python train.py --n_layer=10 --activation="gelu" --bias="all" --init_std_up=0.0386 --init_std_down=0.0386 --batch_tokens=[65536, 131072, 196608]
MLP neurons of a small language model. Each row is named by its layer, matrix (up: input weights; down: output weights) and neuron, and shows model dimensions 256-383. Each number is 128 + 24 x the weight over its row's rms, rounded and kept within 0 to 255.
A block is one neuron, or neurons of one layer that tend to fire together. After each block is what it responds to, as a language model described it from the Wikipedia text at the highest values.

L3.up696 [118 118 144 125 126 121 151 128 117 105 156 123 150 106  99 156 141 161 142 105 142 141 118 169 101 109 113 147 138 123 121 176 102 129  92 135 133 147 112 158 118 126 131 111 136 130 157 153  83 115 144 107 126 131 110 161 134 116 104  98 115 141 117 147 149 166 115 155 123 132 162 115 162 110 115 182 129 134 163 129 141 155 121 124  98 135 147 149  91 149 183 165 110 147  87  99  98 138  93 111 167 114 109 124 111  92 130 131 128 137 101 129 120 111 141 127 119 149 158 130 118  80 143 113  94 163  97 177]
L3.down696 [123  85 125 171 144  97 148 135 110 113 154  99 140 107 136 112 121  97 111 134 138 161 117 106 144 121 134 166 161 129 121 168 122 156 142 156 151 128 169 158 164 143 134 149 134 127 111 138 119 110  68 116 139 123 146 110 145 128 125 162 103  92 119 142 150 129 101 125  95  92 141 127 116 140 118 114 140  93 128 143 144 149 111 145 128 110 134 123 126 193 106  81 148 114 154  94  66 106 125 139 112 128 125  79 124  78 117 151 100 128 131  99 117 116 107 166 150 161 163 129 121 136  89 157 113 129 136 138]
L3.up705 [169 111 109 120 106 119 150 110 185 101 162 125 120 106 125 148 136  97 123 112 155 130 166 144 153  95 157 116 160 135 137 101 129 123 160 150 123 123 140 152 101 125 114 145 161 106 143  97 102 139  97 141 138 122 123 162 130 138 111 107  96 154 129  82 132 123  86 171 175 156  70 130 142 118 167 140 117  90 110 113 177 154 124 135 112 137 145 170  92  97 114 163  99 107  93  83 125 103  75 103 144 146 148 116 106 100 152 100 144  94 122 131 117 133 159 174 121 131 125 140 114 118 135 117 123 135 144 124]
L3.down705 [121 120 143 131 124 130 128 119 167 118 135 143 104 137 183 135 103 167 169 108 145 109 151 139 143 149 124 153 150 149 131 177 129 104 118 153 172 143 115 126 141 147  95 132 110 116 187 138 159 127 120 112 152 124 148 149 168 120 109 110 123 113 145 152 113 118 140 157 129 110 122 146 130 123 123 125 140 142 115 157 150 119 109 162  94 120  77 125 107 140  94 150  80 128  69 110 161 132 114 125 134 118 127 116  73 154 105 109 126 125 137 135 137 121 114 155 125 147 153 113 124 154 128 140 124 131 151 117]
L3.up846 [156 139 136 105 119 121 141 147 127 142 110 101 122 138 122 181 100 116 174 104 149 117 112  51 132 139 152 115 148 142 126 112 122  91 100 149 176 120 119 146 115 137  88 106 140 173 136 151 144 121 125 138 142 144 119 135 156 155 145 136 132 120 145 138 142 151 127 159  96 128 111  89 157 130 116 112 133 159 146  98  88 142 118  97 112 114  97 173 112 140 100 151 170 147  90  98 140 154 100 164 145 119  69  88 113 124 143 136 129 149 111 133  87  69 105 122 123 100  92 122 122 113 142 132 136 140 146 124]
L3.down846 [128 126  98 108 135 150 161 106 146 133 119 128 111 118 124 140 116 114 123 125 123 153 137 115  71 151 149 147 114 126 144 120 106 128 115 137 179 124 173 141 156 155 148 139 147  97 147 118 132 165  81 132 147 145 122 106 120 126 125 126 146 101 164 134 130 113 140  67 135 139 118 127 150 138 121 164 141 150 137 135  97 145 128 131 137 130 126 167 135 166  95 136  98 116 118 115 123 106 106 111 127 152  97  88 121 126 168  99  72 184 120  79  90 119 148 165 165 160 112 124 128 123 122 135 116 145 108 104]
L3.up1016 [ 96 129  99 116  82 157 146 119 131 130 156 125 120 135 124 132 129 102 115 137 129 155 156  95 148 147 138 140 136  91 168 125  88 123 120 100 144 123 110 130 101 142 102 130 114 144 133  65 115 103 176 176 148 107 123 165 109 134 118 138 144 118 156 135 125 132  92 109 115 148  90 137 130 150 105 131 112 101 111  99 183 161 122 120 110 129 123 139 116 148 188  90 130 122 152 100 125 115 148 154 141 119 105 150 107 133 117 114 117 148 148  89 107 145 123 157  48 193 131 120 112 157 169 155 113 115 139 104]
L3.down1016 [146 160 129 153 127 126 109 157 138  98  66 119 104 108 138 121 119 125 123 107 119 171  95  99 114 104  71 134 101 171 119 134 162 152 113 106 150 125 148 113 142 162 159 145 111 137 100 166 121 136  87 117 140 167 170 114 174 101  89 130 153 132  97 129 139 127 170 129  90 129 128 116 134 146 123 173 157 141 160 119 104  69  78 137 142 114 122  84 140 140 137 112 143 122 116 156 113 153  92 147 120 106  88 151 129 128 153 123 145 141 140 131 176 105 110 129 152 132 136 159 131 139  86 166 128 107 107 104]
Word-completing verb pieces. Final piece of a word split across tokens, mostly verbs of making or appointing, as in buil-d, ap-point-ed, con-struction, develop-ed.

L6.up504 [121  88 113 130  93 134 120  69 106  78 105 115 142 147 148 163 108 122  72 102 142 114 140 117 142 124  86 118 139 130 111 124 137 119  99 108 108 105 118 168 115  97 105 154 154 133 138 155 142 143  75 167 144 137 126 136 106 141  88 110 109 122 124 118 127 127 170 161 131 135 148  74  92 153 136 162 121 113 125  96 121 108 119 101 150 114 137 136 135 118 104 109 166 139 118 105 134 112 131 132 142 119 130 144 100 110  93 109 134 144 112 131 176 150 137  92 120 146 123 112 142 101  99 175 146  96 124 107]
L6.down504 [117 111 120 150 156 178 115 127 132  90 144 119 180 148 159 117 132 161 141 111 124 157 153  76 212 153 140 103 119  87 183 104 119 114 131 119 112 137  91 120 130 140 120 176 117 112 135 120 157 101 139 138 146 145 108 155 115 118 104  68 117 125 141 136 138 114 142 157 152 182 103 123 128 130 130 129 113  98 147 130 109 116 147 142 135 121 101 132 105 103 134 117 164  85  90  97  75 119  95 124 106 151 115 126 143 155 125 116 141 143 142 108 110 175 179 182 126 125  99 131 112 139 173 107 104 151  94 167]
Word-initial "win" fragments. Short word-start pieces, mostly "Win"/"win", that begin longer words, as in Wine, Winters, wind, window, plus Mi, Sp, Ju (Michaux, Spring, Juniors).

L3.up157 [142 144 104  95 142 111 137 102 124 103 117 119 170 109 159 150 111 121  99  92 143 158 171 137 122 131 121 163 126 164 124 145 128 141 123 115  95 164  84 160  97 118 122 130  86 163 140 156 115 148 129 109  97  76 122 156 136 104 124 150  76 165 142 184 155 144 186 149 104 123 111 113  84 110 127 108 115 121 149 128 119 123 139 130 140 146 103 110 102 113  88 136 114 128 130 130 103 142 138 113 127  93 135 142 123 101 128 144 104 167 163 141 144 127 153 175 161 123 183 139 165 118 144 130 118 131 114 150]
L3.down157 [ 78  78 135 133 139 149 129 155 123 159 126 117 133 154 115 138 141 112 132 131 125 134 112 136 159 129 123 119 144  86 160 159 173 130 160 143 155 145 158 127 173 165  97 128 138 128 109 126 148 157 145 149 130 148 140 144 102 127 140 138 125  97 146 121 135 194 119 146 117 127 118 120 109 128 116 131 161 116 161 101 146 147 125 122  97 161  90 112 105 135 134 135 121 144 151 133  98 120 106 115 176 108 157 127 155 130 139  96  66 116 117 111 133 174 155 101 130  63 115  87  89  78 157 125 142 175 138 113]
L3.up537 [147 158 151 129 141 176 135 125 143  93 150 148 142  83 128 139 131  93 136 106 113  81 146 129 126 119 130 118 120 161 164 119 134 149  89 161 153 119 133 132  78  99 157 176 133 132 114 138 130 153 153 101 159  41 114 135 144  99 133  94 113  89 100 129  94 126 107 148 119 141  90 118 193 136 124 131  92 133 150 122 146 128 126 114 105 156  70 141 140 136 132 135 163 106 116 123 167 110 120 124 152 123  99 129 142 105  97 137  95 154 116 166 132 124 139 137 108  92 132  92 121 119 149 137 169 136 159 103]
L3.down537 [179 105 134 133 127 130 108 114 152 148  78 156 149 128 101 134 104 159  96 115 129 126 102 139 194 112 141 156 218 153 110 158 138 114 115 114 151 105  96 102 109 150 112 127 135 113  99 116 110 149 132 123  89 135 172 164 109 103  97 151 156 137 148 102 127 122 143 143 121 135  77 105  83 119  68 111 132 104 127 129 137 139 135 137 155 168 138 129 121 131 141  97 135 152 119 134  87 138 137 111 147 140 136 159 115 133 111 147 134  88 106 132 132 104 110  92 125 160 123 139 155 169 100 153 126 119 139 138]
L3.up889 [103 123 126 136 106 108 125 187  92 147 117 104 121 116 133 112 150 117 105  99 156 132 117 127 129 106  88 136 113 174 113 108 121 166 118 100 114 121 130 143 165 185  77 139 171 115 108 132  97 131 154 133 128 141 138 106 113 159 154 126 126 123 144 172 149 168 136 153  92 156 146 111 119 125 120 162  72 119 115 135 125 163 155 136 126 130 107 154 160 139 100 138 109 118 124 132 135 114 128 170 148 123 102 119 129 156 128 128 144 150 112 127  95 144 138 130 146 108 119 153 147 125 115 159 160 196 135 142]
L3.down889 [154 122 116 134 110 106 142 166 157 138 142 112 114 133 128 159 107  96  93 151 140 107 131 151 143 115 120 133 155 140 150 151 140 168 127 154 122 131 178 141 142 123 127 108 160 174 154 130 150 120 138 138 170 108 157 141 132 101  95 147 146 143 118 117 112 111 182 131 128 145 126  78 170 142 114 137 108  75 149 175 136  84 106 123 139 173 108 149 102 171 121  56 127 121  87 157 142 117 127 163 157  81 109 108 124 130 117 120 116 139  91 103 127 145 101 121 137 119  65 110 164 150 133 124 100 106 117 157]
L3.up1140 [133 141 116 136 127 100 116  77  94 139 132 132 132 123 143 159 132  90 116  97 147  82 126 154 164  75 137 110 152 128 151 108 109 118 138 140 103 101 107 155 147 130 123 145 162 155  94  94 170 138  89  70 134 109 129  83 120 145 122 134 130  95  96 109 158 105 120 112 124  90 123 148 107 142 143 142 118 180 115  90  99 124 139 122 183 106  53 140 109 125 135 127 107 124 118 123 128 128 143 149 147 124 146 157  77 148 149 120  90 158 128 140 104 150 123  97 122 160 153 127  95 117 106 110 128 114 154 146]
L3.down1140 [ 95 144 138 122 114 133  97 190 125 118 145 182  87 182 192 107 134 120 120 129 126 106 127 136 119 114 129 110 125 114 120 141 138 130 143 143 117 153 105 100 106 151 134  88 124 129 139 161 168 155 113 134 133  98 116 110 119 122 121 140 132 147 138 124 121 149 175  97 157 129 136  80 109 137 107 122 129 127 113 118 150 107 123 154 115 144 112 122 103 125  71  87 139 122  92 112 125 156  49 117  97  92 107 161 164 131 112  96 174 122 137  90  99 108 119 116 174 146 171 129 202 132  98 104 152 136 175 134]
Word-initial "arch" piece. Fires on the word piece arch at the start of words like architecture, architect, archives, archaeologists, and also on assorted mid-word pieces such as search, 19 in years, Rochdale.

L6.up805 [140 134 137 135 109 171 151 132 111 108  93 122 126  86  95 126 129 122 140 115 163 132 141 105 148 104 149 147 139 120  96 105 128 155 123 152 142 134 143 118 122 128 102  79  92 139 151 109 120 124 130 171 158 136 129 101  62 142 140 123 111 128 187 147 109 121  89 151 106 121 117 118 127 137 157 197 134 104 122 152 136 113 132 179 131  99 119 119 137 138 136 123 119 115 158 168 142 149 122 108 144 145 137 119 122 171 161 113 150 157 130 152  85 109  41 133 129 126 129 131 107 176 121 174 156 112 120 105]
L6.down805 [127 119 104 155 102 138 139 119 157 135 126 131  97 105 117 113  86 172 104 155 176 158  73 159 144  95  99 176 147 153 167  77 128  72 123 153 152 122 121 100 110 116 124 114 116 114 180 142 111 110 148 130 113 124 131 122 143 124 171 117 167 123 107 134  83 121 109 155 120 115  91 124 103 136 148 122 125 101 143 166 106 157 139 109 119 157 138 153 172 145 121 140  91 124 105 140 108 125 165 100 113 136 150 122 163 138 142 104 118 134 149 131 109 115 128 136 149 155  99 125 125 162 146 176 159  89 114 123]
Verb stems before inflections. Verb stems or final stem pieces just before an inflectional suffix like -ed, -ing, -s, such as appear, remain, ca(us), portra(y).

L2.up1 [ 67 120  93 100 146 115 135 144 117 177 129 138 152 123 104 138  88 115 147 179 125 142 136 127 139 147 134 148  84 128 143 110 151 162 130 113 123 110  98 112 142  88 117 143 134 129 133  92 134 114 139 119 135 172 101 129 114  91 133 165  92 138 103 162 135 184 112 135 175 136  95 141 168 130 135 107 103 113 133  82 109 113 140 130 110 131 164 123 129 153 113 115 139 175 164 144 140 150 116  90 101 127 138 133 136 141 129 156 140 114 161 100 156 119  75 111 103 158 106  86 129 155 127 153 127 120 154  92]
L2.down1 [150 137 139 131 131 129 124 132 132  99 115  89 136 122 106 144 159 102 131 110 140 117 172  99 118 111  92 107 157 165  68 118 105 122 159  84 109 113 151 165 119 147 117  96  96 130 149 103  97 158 128 133 122 128 115  99 122 143 160 114 126 117 138 147 108 160 148 114 129 106 142 164 131 116 120 150 155 145 125 184 104 168 105 126 155 100 106 155 126 110  97 124 127 133 140 116 102 118 137 156 180 149 146 180 135 135  88  60 133 106 116 128  92 125 114 160 109 139 141 137 111 129 125 136 119 129 140 110]
L2.up674 [142 168 140 146 113 103  85 121  75 141 184 148 107  93 125 140  92 106 113 112 110 133 115 123 141 157 102 134 106 167 125 134 129 153 126  82 168 172 110 111 129 140 144  99 143 152 126 102 116 127 105 113 130 148 161  96 124  93  89 107 125 129 115 112 113 135 124 141 167 129 120 126 125 101 110 125 145 121 103 109 117 145 153 135 138  99 137 122 168 126 129 100 137 121 138  91 161 131 156 118 126 121 153 155 165 159 135 134 154  91 120 127 176 132 153 159 172 147  93  86 143 124 107 101 150 106 100  87]
L2.down674 [107 128 113  96 123 128 130 107 165 158 168  94 115 167 118  98 158 114 115 140 147 104 131 121 106 117 133 124 163  85  75 130 136 145  88 122  99 163 177 114 124 120 150 106 134 106 141 134 161 158 139 163 149 134 140 132 140  94 168 161 119 104  98 101 140  93 154 116 143 143 138 140 192 146 134 136  93 160 130 191 118 134 151 120 145 154 160 124 135 121 159 166 151 134 131 168 116 140  71 135 147 143 125 138 132 116 144 121 113 126 134  98  94 107 148 134 108 127 140 145  63 148 131 131 138 133 117 122]
L2.up1004 [126 130 106 101 168 164 149 145 109 163 156 115 180 108 131 121 153 149  89 120 138 111 136 141 123 112 103 104  50  84 142  94  95 190  93 146  93 107  72 109 118 135 133 110 153 102 166 150 102 115 151 180 126 156 101 148 142 145  97 103 144 125 131 108 140 134 113 132 121  90 117 112 106 131 141  92 166 119 151 150 136 127 137 110 146 131 153 116 135 123 116 101 122 111 146 138 127 140 107 153 132 108 128 120 165 129 129 123 133 106  83 134 122 102 146 100 150 125 133 129  93  79 122 139 117 105 110  96]
L2.down1004 [114 124 125 106 142 176 141 118 174 137  97 154 136 121 106 126 130 130 126 142 134 111 132 128 145 121 117 148 116 155 120 157 118  82 118 170 126 114 121 155 117 165 129 128 111  91  88 144 144 149 119  67 119 143 115  80 135 110 160 108 140 158 140 143 144 112 126 158 119 137 112 139 130 104 128 120  97 104 141 144 151 144 133  78 145 159 120 142 132 120 101 124 146 128 154 120 140 127 127 126 131 132  94 147  79 191 173 139 116 143 119 145 142 117 169 159 134 128 136 130 114 141 119 186 148 144 131 155]
L2.up1138 [121 138 106 153 108 115 161 107 114 113 140 122  96 112 139  87 144 135  93 118 161 144 134 166 131 145 167 131 124 146 147 134 115 164 133 120 110 142 100 103 146 170 125 139 185 157 137 144  66 122 126  87 127 139 121 116 181  86 105  58 127 120 105 147 132  88  86 160 108  80 139 106 101 153 107 114 142  97 139 134 169 146 118  78  71 159 137 129 111 155 139 109 106 128  77 132 144 106 121 164 133 140 144 136 103 156 128 130 103 103 109 119 115  91 156 113 125 182 148  89 156 104 121 131 116 142 147 113]
L2.down1138 [115 108 139 131 106 130 136 121 152 145 122 178 131 104 140 125 135 169 151 170 137 126 138 142 122  72 147 112 125 149 162  99 154 119 156 136  98 123 141 117 148 135 126 122 182 119 104 102 113  88 147 161 173 107 106  90 128  70 139 141 149  91 139 121  94 152  98 124 167 116 119 130 131 166 103 142 148 126 149  97 158 124 151 128 149 109  73 113 148  90 149 104 144  87 135  68 161 124 124 127 126 166 150 132 114 157 144 111 108 145 143 115 117 139  94 116 154 161 116 103 165  85  76 140  85 108 110 149]
Mid-word subword fragments. Short word-piece tokens inside a split word, mainly al (frontal, palm, Palatinate) and ce (access, accepted), plus line-initial table pipes and list dashes.